Weights of a small GPT-style language model, trained from scratch on English Wikipedia: MLP 1536 GELU, vocabulary 2048.
MLP neurons of a small language model. Each row is named by its layer, matrix (up: input weights) and neuron, and shows model dimensions 128-255. Each number is 128 + 32 x the weight over its row's rms, rounded and kept within 0 to 255. Numbers have three digits each.
A block is one neuron, or neurons of one layer that tend to fire together. After each block is what it responds to, as a language model described it from the Wikipedia text at the highest values.

L15.up172:169030142186060196136111093111109167152117083105083128135142149104112082098190087145130140120105091147097098124127090127120156110077144065142092185144157113102124157091124148087107088077086135161114186169091173167109172132118111130112177126139118202093156099201117101179056173211086118112127159180067130166154121135161128150115085128097142173124106165134133154144104105076150113134098
L15.up181:105121127123090131099171166064131147125143129106105075204083116100134136096194093145151118159087131154134121092129092172110110168150079113141184159162108121158133117134130123131119080136072099109143082115140182084092102147110073116121143064141092169107166077092145144170144129169099108123132091096077156061120133093145118151173104167120109137183173170112146136180143106085081112147145
L15.up1064:193136097172135168076157119131059155122101107148085117115157105142141132177088158130098123137169143111153123091175151139146136100143111128093145086078151144108104111134107136171142083086094162156070179203077186064122163123100105163121108094153193103083157125164102093092128219088143100179178146150106119102105148181110145155136128089154180135121133106114129112136117134155086150105063
L15.up1129:156081131142107177114072176102129220135105120080085151153144148135095096124146113183164096193142118118102130153159093126138160129051151090182157142100113078140129124136131135151127111115120161140147072143178211128153094135169123096138115102153115162109094160126112099110154174093137096124179137156093150147089158089133208133095074148126057144135116121152101151052167095080107166102146
Description: Prepositions that come right before a date in narrative or biographical text, mostly "on" (born on, launched on), also "On", "from", "until", "between".

L11.up282:152099084133162153120143066158148138142119056126071093160151123127194128117095119111153172140168115112110160195151146120145109128184108135138141168146104141106111151141074176160124130086120159194138122141149099098144103094026165114095128070154128120152189131134119120138069104133199156147116125107129136161138163071142168118139124163180095182063148106080166117112148172074108142130093
L11.up292:110138120123121092116155066126147135168157169099082142160143081140047159172086108076165127135162045167140125147092147183111122079134125132072109152109109156108098133099129117144125028105080128134131155126101167109131164149158121109094112168145138147099168102113179156086089170139167114098150118073115160179132144128095121142166127090098136111165102158135135116184077149105139121130152
L11.up651:075062098148156083064201133154157139166115094138125131098072089110158113185110095044119150117086086197095084134098145113111150143153144136173218121067137077143119102136144073123142110148135142134156124201134176119112184092112048116114084110117089126053126137119102126130158101125147155108102194168142145136177117120089111148102112080117080098176125114128148142109161110119114114135170
L11.up1291:088083153158150122100090125143141140102119164117158125100093087129083094143116135078150110151101101116082076162153124186124108179112135130131084112131096180094136153123120128121126059094127141111101103125124185101137161123119120099141092089143120163120181145119095145089075140150180176133130146107080163154104122175115152142146103069129108149172154137136114158120138131094188146107151
Description: Day-of-month numbers in dates, after a month name or "on"/"born", e.g. August 24, on 25 May, born 17 March; weakly also table row numbers.

L5.up16:120168114152183196140150137136167177109130183149123120106095094109118158148140113166143186081191159108123155134168134147122152173149158098147107144145115098124129111142147109140082096143117161129074118166113070129023159125144133143163154173127139134104109154094149149079180097096077156102165084100201078210179131074125134120080139130107192154068110091158195118096099097114133075114130
Description: The word of after a head noun, strongest after event nouns like death of, defeat of, success of; also the of in offer.

L11.up283:144143132106158126077157119100151064142196132145067107125026176090166138123171169139177156134112135128142122113091129156087108125140179088128111140135127109074128153151122149157115120070053146110131157157029179114114191091132166152156142158184180159184164136148084189140145146107108109105151127087103123111074133157109130112072126171113120117087135152121122128089162155104156173101152
L11.up555:147151100136094188107073125106151154144153153028138194113068125100188118122147138127142153105130131120168164131118106125179164125071127141090115129080112118153143109172154118092121110159059128100115128044158111119172044143113216112091125107123105115166193150100122079178132103172140184066125111143104168099159129124117115147150147135107133148157131144131110135092136146122137085142160
L11.up691:163163091157163138124134124129190180141058162136153040135064128107102154145120119044095103146181112111110100146102086164139113142149124110194132079091120107185109162127111149157111096124108129148165219111111173140107081105088134187045150155159109134129123149145110129108102121137191102113139143133167123143121109160172116117120096108112132099102088085166183158113170059099137156092120
L11.up717:120194109148149173104177130121125136147149127165098144129145148061153137076137136160123201177157120099102128125081139180132101136102151132051150124125142078122139100126123148117189211138100114092121140152062117144135149152092133159123104087154187070114191136119099109177078120171112093062077163124119087171124099096105182068136082091114126176174135087168128151165142127138149163139116
Description: Mostly " in" opening a time or place phrase after a noun, verb or comma (in 2020, in Europe), sometimes as a word start (indicated); rarely on/to/at.

L5.up280:089159100082079130072042113148130132160139082116141126115120151107090140099194122148129068129138159128131161152147102124141123139188154129157098104141124147103163163108137135126166091118054105081062175112149120106130120140112143120156086105150123112170150114156148119105099145108056173172130125147102102123087081085113151157148122118122139107047118136132109153105095111131153156162158
Description: Fires on "on" after past verbs before a date or listing (opened on, added on, listed on), and on opening fragments of capitalized names (Qu, Ma-kin, Mc-E, K-ent).

L15.up88:173113193134157164134099153077133179128102186088190163161097167158087140113084125152148139156096118157112134139061171116147086125168135171184143154165137119170127114117148179170111115090142119130085150113144093103096095128134162113131099129142206165151084101159115095126129081164131081085137103150110104113154096100125132140103118115124142167117128102180184117081151113142132130145084
L15.up320:143106145159119131126180092133108090109119161107080110097101176062111135078166089089124128106146148137099115153122103143058104089168195129222139161102126108153095164127158131172124100103136166168147160192092129140125136105113183181117091129151100086151083138104122121126167096158161108123106085088140156081114127063137131098129147141141151137126126164130171038111102117102167105132128
L15.up456:134107121109080190141136123088133122112195179103087109145097068116121126131112144112226107180180169142073127165160115152116124159079102103155158098162125092091094153162156155148093130128090120126152141207109108122124085145060105100053090116139143174125133151074117149109096136198158132145124115071137130040116215065109141135138147120114154064117105181118106143141089096096081141177124
L15.up673:180105169109114133153174141181115180063100165084133174115125086146136126156101135128145126104098081078149105112095102076097123124123148119120196152123134104118138155167113155131155173105127145159105112155184087080107094182124174073118083106113142145158083124143100168093122100117124112052136084117133207126111182115085127177086057118089175116138112148186080145178130208088113134128101
Description: Mostly the preposition "of" after quantifiers and nouns (one of, most of, part of), plus "of" opening off, often, offer.